From a checkpoint of a small transformer trained on Wikipedia.
Size: 13 layers, MLP 2048 GeGLU.
Architecture: RMSNorm before and after each block, rotary positions, tied embeddings, capped logits.
Training: a variant of Adam for these matrices, 605M tokens.
MLP neurons of a small language model. Each row is named by its layer, matrix (gate and up: input weights) and neuron, and shows model dimensions 256-351. Each number is 50 + 10 x the weight over its row's rms, rounded and kept within 0 to 99. A neuron's up and down rows have the sign that makes its largest values positive.
After each neuron's rows, "fires after" lists the tokens most often just before its 100 highest values on Wikipedia text that the model never trained on.

L5.gate718:29 49 46 61 38 60 54 47 61 60 64 57 54 39 46 53 34 61 54 45 53 48 32 48 64 58 54 57 40 59 66 31 55 45 36 47 49 72 44 44 39 51 45 36 63 58 54 44 42 55 57 45 54 57 66 53 42 44 51 46 60 48 48 50 49 48 49 52 42 52 37 44 53 59 61 51 54 70 58 37 59 64 57 28 39 63 39 50 60 62 70 57 55 52 38 70
L5.up718:60 57 58 59 33 60 62 38 27 47 36 49 51 40 69 51 55 48 53 59 60 49 21 55 59 54 64 74 62 49 65 56 51 44 41 56 47 48 35 41 38 42 64 50 36 47 69 44 58 57 45 57 57 54 62 51 55 64 48 59 61 44 53 38 44 44 36 54 32 51 43 45 31 62 55 41 34 54 55 63 53 50 49 60 37 54 56 55 59 49 60 53 52 42 56 56
fires after: " |", " of", " more", " for"

L5.gate836:50 63 43 60 44 44 48 35 52 56 28 57 60 37 72 31 59 51 48 46 59 49 38 31 67 41 55 48 59 55 73 58 45 49 75 37 43 65 50 49 44 48 47 44 51 48 47 42 65 42 49 40 49 55 49 48 45 42 52 45 52 31 31 58 17 34 64 54 37 43 48 56 40 38 47 51 50 47 38 48 39 55 37 40 35 29 45 50 73 36 41 61 55 38 65 48
L5.up836:50 58 49 46 49 71 54 52 43 57 45 69 46 57 60 41 52 70 49 52 57 54 54 42 58 71 53 38 61 47 48 51 51 45 45 40 41 44 56 54 68 57 58 62 62 48 49 62 52 57 59 54 47 40 43 47 39 65 39 40 45 65 69 57 66 60 57 51 56 50 50 49 54 56 65 31 32 64 58 46 55 44 60 46 40 47 70 62 49 66 66 37 29 59 59 35
fires after: "|", " the", " |"

L5.gate1999:72 50 36 48 54 58 61 64 58 50 41 49 38 51 62 39 54 55 62 44 28 53 54 52 48 47 57 58 68 41 43 66 65 53 41 51 58 30 55 60 44 46 39 63 45 42 55 39 77 33 32 52 55 45 51 43 41 39 30 42 32 35 49 68 38 44 61 33 50 37 55 56 47 55 61 41 44 71 50 73 45 57 60 41 51 57 58 51 44 48 63 59 43 44 48 44
L5.up1999:63 64 19 56 44 64 55 65 33 64 42 46 60 58 62 48 55 54 44 46 63 44 45 47 48 51 57 42 27 50 65 51 41 49 55 38 55 46 44 53 49 59 47 52 54 54 47 31 50 53 46 50 66 54 36 45 59 47 51 59 64 35 49 37 57 33 42 46 48 65 46 49 30 44 46 58 57 44 54 41 56 67 51 37 31 46 68 47 65 68 54 47 56 64 49 53
fires after: "|"

L7.gate497:55 55 44 48 65 46 61 40 67 61 49 37 39 49 60 53 56 48 41 52 45 49 44 56 61 48 58 47 54 29 40 57 38 36 55 45 60 41 33 53 44 59 56 42 81 59 37 43 58 44 39 68 42 59 41 36 47 33 63 51 51 68 43 54 48 70 64 51 60 47 55 42 56 46 65 44 57 44 71 40 68 42 50 62 31 51 69 58 64 53 53 49 47 57 65 44
L7.up497:44 70 51 45 56 47 42 52 39 55 39 52 57 52 66 58 49 52 49 28 53 53 36 52 56 34 44 51 49 57 72 54 54 37 52 43 37 59 56 57 50 52 49 61 27 50 54 62 45 69 65 45 68 38 40 43 44 48 51 44 66 46 46 38 56 52 56 40 46 48 28 58 64 42 50 42 48 55 51 61 55 41 42 65 46 51 35 55 36 78 60 37 49 59 34 60
fires after: " |", " download,", "\n"

L5.gate742:29 44 45 33 70 56 34 37 44 47 35 50 41 52 49 43 39 56 53 37 60 57 55 69 49 69 50 65 40 45 50 57 61 41 64 70 57 64 51 37 35 53 46 44 63 56 48 51 62 57 56 58 27 54 47 69 41 31 40 30 53 53 30 43 60 46 52 55 27 51 43 45 46 67 59 38 51 56 40 58 65 43 59 60 49 39 50 47 49 65 45 45 37 48 62 58
L5.up742:59 36 58 43 56 46 57 39 51 59 44 65 45 46 63 31 51 52 62 61 42 65 42 39 61 47 46 45 50 56 38 66 52 55 60 41 35 52 31 56 62 54 50 45 49 66 45 64 30 51 57 44 49 55 39 34 38 48 41 29 33 48 52 68 62 50 55 64 51 48 50 43 56 25 53 42 53 52 46 35 52 58 44 44 58 49 59 44 60 48 47 59 55 54 60 54
fires after: " in", " the", " was", " is"

L5.gate255:64 33 47 52 44 63 39 54 42 62 70 49 34 66 28 47 46 62 55 60 62 49 31 52 51 48 56 39 49 45 60 54 43 51 43 50 44 40 57 57 43 18 49 25 40 32 39 41 43 54 67 38 49 55 64 26 34 39 53 51 59 42 47 33 49 45 62 55 42 52 49 51 56 52 47 38 63 52 48 53 55 47 42 53 56 52 57 47 46 60 51 58 55 49 30 59
L5.up255:36 58 58 40 52 39 44 59 56 63 55 46 52 39 56 65 42 54 60 52 59 45 48 40 49 32 55 38 70 47 63 55 57 68 45 61 44 62 63 60 37 47 40 49 50 44 54 47 49 55 58 40 54 54 48 44 49 58 62 43 61 29 39 62 63 44 45 42 53 52 74 61 49 64 51 38 61 42 48 59 48 53 60 52 70 38 52 36 71 49 65 44 53 66 61 56
fires after: "|"

L5.gate1430:37 56 51 50 51 61 52 64 51 50 54 40 29 55 31 42 35 54 70 41 60 52 38 46 50 50 56 37 71 52 50 52 51 36 53 44 58 31 47 48 59 58 57 50 70 46 46 43 52 35 62 44 40 48 49 49 36 40 44 51 44 63 47 48 61 48 59 60 49 58 43 49 48 75 68 39 44 59 55 57 69 46 67 46 53 59 39 67 51 61 43 44 56 60 39 60
L5.up1430:45 40 47 45 46 37 43 71 41 41 57 59 47 44 49 37 46 41 36 66 46 49 42 54 37 61 51 57 64 42 45 62 51 63 46 71 39 66 71 31 43 49 61 29 45 67 38 59 53 60 39 60 51 47 44 63 55 54 41 61 47 47 42 63 47 37 55 43 61 62 44 64 59 46 44 47 51 39 34 52 71 58 52 59 33 63 52 30 51 56 57 62 30 45 47 55
fires after: " |", "D)"

L7.gate758:14 48 38 51 43 44 47 45 66 61 45 38 57 41 51 54 73 44 44 37 30 46 52 49 51 50 45 49 48 52 67 59 38 57 55 49 49 65 39 56 41 59 38 55 52 46 38 53 48 58 40 45 36 45 43 54 40 43 52 56 54 48 65 32 51 40 45 49 51 39 38 48 52 50 48 60 44 50 52 52 47 50 64 44 65 59 36 45 45 60 66 57 45 53 44 54
L7.up758:44 46 47 46 35 33 43 46 35 58 35 58 60 50 39 67 53 68 75 43 40 46 58 43 56 39 49 42 39 40 77 50 37 36 41 51 35 43 52 53 44 48 36 62 73 55 38 47 63 55 58 31 58 40 53 56 44 46 55 56 48 65 45 45 28 57 41 45 70 37 36 47 37 53 62 64 56 53 53 63 53 57 64 48 54 39 62 44 69 46 47 31 57 48 49 56
fires after: " |", "|", ":", " and"

L5.gate1385:37 43 43 36 40 61 60 45 60 45 69 50 51 30 41 50 64 65 64 36 46 62 60 59 41 40 48 43 43 40 66 45 53 51 42 63 56 52 51 62 38 55 52 33 60 44 50 49 62 41 53 54 50 49 50 58 49 43 49 54 65 54 53 53 54 70 60 44 56 48 52 59 52 72 40 46 40 38 47 62 45 37 62 49 59 52 52 31 53 52 25 43 45 41 58 50
L5.up1385:50 61 43 58 52 41 55 48 51 69 34 64 28 29 76 56 46 55 45 40 54 52 57 47 59 37 74 57 46 41 62 27 40 57 59 49 55 60 42 67 42 52 38 62 57 47 33 47 61 32 39 45 59 62 37 36 37 42 57 31 38 53 72 45 65 34 63 56 57 43 51 41 62 54 63 52 34 59 47 52 55 38 33 39 53 47 45 48 36 59 44 55 57 28 52 43
fires after: " |", " 58"

L5.gate820:66 55 38 29 42 47 37 49 65 51 36 48 51 54 58 63 38 68 41 42 42 48 39 57 68 48 49 53 44 50 57 49 44 62 51 47 43 29 48 40 49 45 52 42 61 45 54 43 48 53 63 38 50 39 49 48 59 58 47 45 65 39 50 49 45 45 61 58 64 29 59 57 47 46 54 38 47 59 54 62 49 62 54 35 45 56 55 47 43 36 52 50 63 72 48 57
L5.up820:51 47 33 38 37 33 49 45 60 65 43 45 54 64 53 55 39 49 47 36 60 47 58 62 50 41 36 56 32 54 56 71 44 58 47 35 62 54 59 76 60 44 47 61 54 47 59 49 66 60 55 48 61 38 43 24 45 78 46 46 48 44 57 56 64 47 47 53 52 46 61 45 35 55 35 26 39 63 55 58 37 64 52 51 47 52 63 55 48 38 58 66 64 57 58 62
fires after: " |", ";", "|"

L7.gate777:59 69 59 54 49 56 61 53 41 27 46 75 53 58 63 65 57 63 64 35 47 32 55 40 68 52 58 46 49 52 60 46 33 40 48 40 34 33 57 48 33 43 74 61 38 52 37 32 42 42 45 44 52 63 59 56 50 61 48 43 44 53 56 51 49 43 66 56 42 61 51 64 57 54 53 68 60 47 27 59 63 50 52 58 41 44 56 31 36 43 50 49 48 57 45 65
L7.up777:44 62 42 47 49 44 46 56 55 42 41 62 46 35 72 48 58 54 62 39 50 38 45 63 64 39 41 51 49 52 54 40 56 60 56 64 42 68 50 49 32 61 37 54 43 58 84 70 45 52 47 48 59 54 40 55 56 47 53 45 43 36 43 54 65 47 45 43 61 54 66 54 45 61 48 71 30 54 61 47 50 53 51 51 46 68 40 53 43 51 59 41 44 55 32 36
fires after: " |", "|", " ("

L5.gate1709:47 63 69 53 54 31 69 50 41 46 58 44 40 44 54 44 40 50 30 50 37 55 42 66 47 51 73 56 43 44 59 62 54 57 57 43 54 43 39 52 48 41 43 55 43 58 39 46 30 51 48 49 51 30 45 64 67 47 35 52 60 46 59 54 48 47 59 57 54 37 55 48 69 42 41 40 46 54 42 59 56 71 57 49 51 38 34 47 54 67 63 57 71 49 67 47
L5.up1709:39 69 48 55 66 47 51 39 40 39 57 60 54 42 39 53 34 54 55 49 42 45 51 61 51 41 65 41 46 46 56 71 51 45 67 44 64 50 31 44 57 36 63 46 48 40 42 48 55 44 54 45 52 51 42 38 45 43 47 64 48 57 44 32 55 34 48 54 56 61 51 33 52 68 52 71 37 44 41 55 48 44 59 49 50 58 59 43 50 42 61 55 60 44 43 53
fires after: " |", " the"

L7.gate1300:48 46 58 73 52 61 45 56 53 49 52 42 51 49 54 41 39 44 62 51 56 54 47 60 49 37 45 57 49 45 49 72 50 70 55 32 35 43 55 63 45 48 47 55 60 40 63 45 65 63 37 36 52 48 44 58 59 61 76 59 51 58 42 60 69 50 47 34 48 43 47 65 56 50 52 35 56 65 40 60 64 55 52 36 72 52 66 58 50 45 58 52 43 64 37 54
L7.up1300:58 48 67 59 54 51 49 43 43 65 38 47 56 54 47 62 29 48 33 54 67 26 55 73 40 37 47 53 44 57 53 53 48 42 53 48 32 46 45 41 59 49 53 40 24 59 52 43 61 57 50 43 53 47 65 54 69 59 44 55 38 71 52 49 48 48 39 57 48 55 39 40 50 51 56 52 59 39 51 32 61 49 33 54 40 38 38 66 39 57 56 61 61 66 59 37
fires after: " |", " Support", " (−", " (", "+1", " Inter"

L5.gate1917:58 47 44 42 56 76 40 46 59 44 19 51 56 58 31 63 62 51 29 55 60 47 44 56 53 59 59 48 52 42 57 61 42 32 42 60 53 47 54 45 49 56 35 39 67 64 49 46 62 46 50 62 39 48 62 71 57 44 61 60 54 67 56 56 45 41 63 61 57 48 46 52 32 46 54 43 65 51 59 58 70 31 43 55 45 57 54 39 59 49 54 54 51 66 54 58
L5.up1917:42 49 35 56 55 56 24 47 63 39 34 49 46 54 50 47 36 64 60 61 58 62 48 37 40 53 50 34 57 49 50 61 44 52 51 38 61 61 51 59 45 55 54 46 40 33 50 52 59 36 56 49 48 20 41 45 59 54 41 49 53 48 54 55 40 50 52 41 68 33 49 45 52 31 63 42 45 53 54 39 44 74 75 41 65 56 45 58 57 44 43 31 36 49 48 53
fires after: " |", " al"

L7.gate400:46 45 52 51 46 55 46 42 67 43 54 42 23 48 43 68 33 56 54 44 54 43 47 33 43 53 49 36 62 52 61 42 46 55 48 49 56 45 50 57 37 48 50 38 38 58 62 41 66 46 46 42 68 43 41 41 41 35 35 47 50 46 56 54 31 63 59 59 38 51 46 71 48 59 59 54 40 62 39 37 57 39 54 54 55 41 39 32 64 47 67 48 57 52 63 57
L7.up400:56 70 38 68 30 49 46 61 49 63 59 64 56 36 44 41 52 42 62 51 40 50 40 51 48 62 52 62 44 54 51 36 30 36 39 60 43 56 41 28 57 50 53 60 60 31 55 58 54 46 42 46 57 59 42 63 45 47 42 50 39 73 52 47 46 45 39 23 63 47 55 45 36 56 52 55 46 56 43 36 56 46 47 53 61 41 55 61 51 50 45 57 30 57 62 54
fires after: "|"

L7.gate1338:48 45 56 38 59 54 63 51 57 43 66 64 51 42 58 70 56 58 63 51 41 52 31 52 65 51 54 63 49 52 50 59 34 39 66 53 47 37 48 62 50 56 57 34 30 42 26 43 39 55 55 46 40 42 45 36 42 74 50 51 51 46 55 41 58 54 46 55 43 65 58 51 42 39 54 45 59 33 42 46 57 54 39 48 37 46 40 71 59 38 60 50 54 66 56 55
L7.up1338:37 46 43 50 44 32 68 51 49 50 54 44 42 49 50 46 70 52 49 53 48 47 45 51 42 57 40 49 41 47 40 41 36 52 41 36 57 52 49 56 43 61 49 51 44 49 42 67 53 47 56 46 60 48 43 60 41 37 45 31 31 41 53 58 66 64 59 62 57 54 47 61 37 48 47 59 63 65 53 51 48 55 51 55 37 38 44 48 42 69 50 54 61 55 50 42
fires after: " |", "|", " "

L5.gate157:75 51 45 49 58 51 31 52 41 53 51 40 50 45 57 52 63 61 32 61 53 50 63 43 51 65 61 63 60 47 55 40 37 50 54 59 44 67 36 48 55 46 60 57 54 44 47 46 48 34 49 50 39 55 31 46 45 50 46 53 76 47 47 57 36 71 54 52 59 42 57 53 47 45 59 41 40 43 58 36 54 37 64 67 65 66 50 48 51 44 50 39 38 42 45 54
L5.up157:58 59 47 53 61 40 66 57 52 60 57 43 46 43 61 50 40 43 58 47 37 57 42 63 28 36 40 49 39 37 45 86 59 55 62 66 54 50 47 33 39 57 56 42 49 40 40 51 50 56 39 49 49 33 50 49 42 51 45 52 44 40 56 60 45 46 70 51 58 56 60 49 59 41 55 39 40 49 48 51 61 47 56 58 41 49 34 48 40 57 51 38 43 56 52 61
fires after: " |", "|", " –"

L7.gate972:58 33 49 46 36 52 53 45 59 55 46 72 69 51 46 64 56 53 37 48 38 51 36 53 63 62 65 66 42 40 47 40 45 67 41 48 70 52 36 47 63 66 52 49 45 43 42 64 44 56 55 51 28 44 61 46 59 54 44 36 28 47 59 58 51 45 37 42 47 52 52 59 50 57 70 48 37 31 37 59 63 53 56 61 60 37 41 48 63 48 51 47 60 52 63 66
L7.up972:67 39 47 50 55 65 51 62 44 43 66 42 45 49 43 64 14 45 47 60 61 75 40 41 56 50 66 52 61 52 30 38 66 62 55 67 42 35 50 29 52 51 44 59 36 53 56 51 61 49 39 38 47 41 59 63 37 45 38 52 33 50 58 46 47 53 56 38 38 45 47 50 57 43 48 40 53 59 36 53 50 37 58 48 55 60 41 52 27 44 45 41 59 56 52 48
fires after: "\n", " version", " Gr"

L5.gate263:69 59 65 31 43 47 51 47 48 59 37 48 45 62 54 41 27 63 49 50 52 41 63 56 49 57 44 45 53 51 60 31 45 51 46 61 39 47 55 50 40 63 50 57 65 38 53 44 40 53 56 49 31 33 54 55 59 32 41 23 61 52 37 55 59 65 53 68 46 27 59 56 56 48 51 42 45 59 50 48 38 61 58 59 51 49 58 42 50 62 35 46 54 44 58 60
L5.up263:60 59 61 58 61 33 50 44 53 39 53 56 66 56 50 52 56 47 38 44 63 50 68 48 54 57 53 52 65 41 58 51 33 52 38 41 46 53 70 42 72 58 43 43 55 55 69 62 41 40 61 50 64 32 64 50 58 53 67 45 47 50 60 43 59 58 47 51 74 61 55 48 59 52 38 55 50 46 46 38 44 47 40 53 54 45 45 43 67 45 29 52 59 45 65 43
fires after: "\n"

L5.gate1600:58 30 43 48 57 70 57 58 55 38 62 53 56 47 52 52 40 48 61 42 70 54 45 39 52 43 40 54 60 47 51 33 33 51 30 56 40 46 55 41 50 47 48 45 66 51 34 32 47 59 45 56 50 35 52 45 46 55 51 50 54 37 34 58 56 43 62 64 57 36 50 46 34 39 74 65 51 51 63 58 52 45 53 60 42 35 57 60 58 29 44 30 42 36 44 47
L5.up1600:57 40 63 56 87 47 51 49 45 32 35 48 36 43 65 50 45 42 43 47 41 52 35 55 69 35 54 61 64 68 44 35 30 62 46 26 44 60 46 40 42 42 49 49 43 65 41 56 36 35 53 70 45 66 40 41 46 56 43 69 52 57 60 35 55 63 53 58 45 56 48 49 39 44 55 65 61 66 49 51 60 46 47 57 58 32 48 59 57 42 47 33 38 49 53 51
fires after: "\n"

L5.gate877:62 42 41 59 50 60 43 44 43 65 41 38 30 54 40 46 42 43 60 35 44 47 48 49 43 62 71 40 52 60 53 65 42 65 58 64 33 54 55 31 19 48 43 57 72 66 40 62 54 62 61 42 56 59 62 55 42 64 34 57 46 46 28 44 54 30 57 43 42 62 61 52 47 44 55 56 57 36 67 68 65 59 51 45 33 53 81 51 50 52 34 63 66 61 36 60
L5.up877:29 57 62 49 53 53 39 58 58 42 36 42 51 48 38 50 29 47 51 48 49 69 43 48 53 41 57 41 57 42 41 59 64 56 53 53 32 63 33 30 37 58 66 72 58 63 32 55 59 58 60 45 68 55 55 44 57 58 41 70 45 47 45 49 58 50 77 61 60 56 44 44 51 44 41 45 40 35 57 54 75 51 40 56 56 57 36 63 34 62 52 41 53 58 46 58
fires after: "\n", " ===", "'", " Iowa", " Indiana", ")"

L7.gate588:57 44 46 46 56 58 63 41 64 41 39 44 56 56 58 46 67 60 48 68 40 51 62 61 60 58 36 52 45 46 46 57 49 57 63 77 52 57 48 19 38 46 56 49 59 40 61 62 57 34 54 45 35 39 49 40 47 52 41 56 48 48 57 63 31 43 53 34 48 55 48 62 44 48 43 44 46 58 58 44 51 38 44 40 52 47 59 47 44 39 68 26 52 48 52 50
L7.up588:41 44 24 48 58 53 46 72 56 61 38 50 52 45 65 46 64 48 39 50 50 51 54 58 43 65 49 40 40 47 56 39 53 53 42 40 49 45 63 67 48 50 51 63 55 58 41 57 51 65 40 43 62 43 68 35 39 64 72 52 43 46 67 56 36 44 38 53 45 50 43 48 67 38 46 49 51 52 42 53 68 55 56 41 54 50 40 50 34 52 52 47 54 57 58 45
fires after: " |", " Released:", " (incumbent)", " x"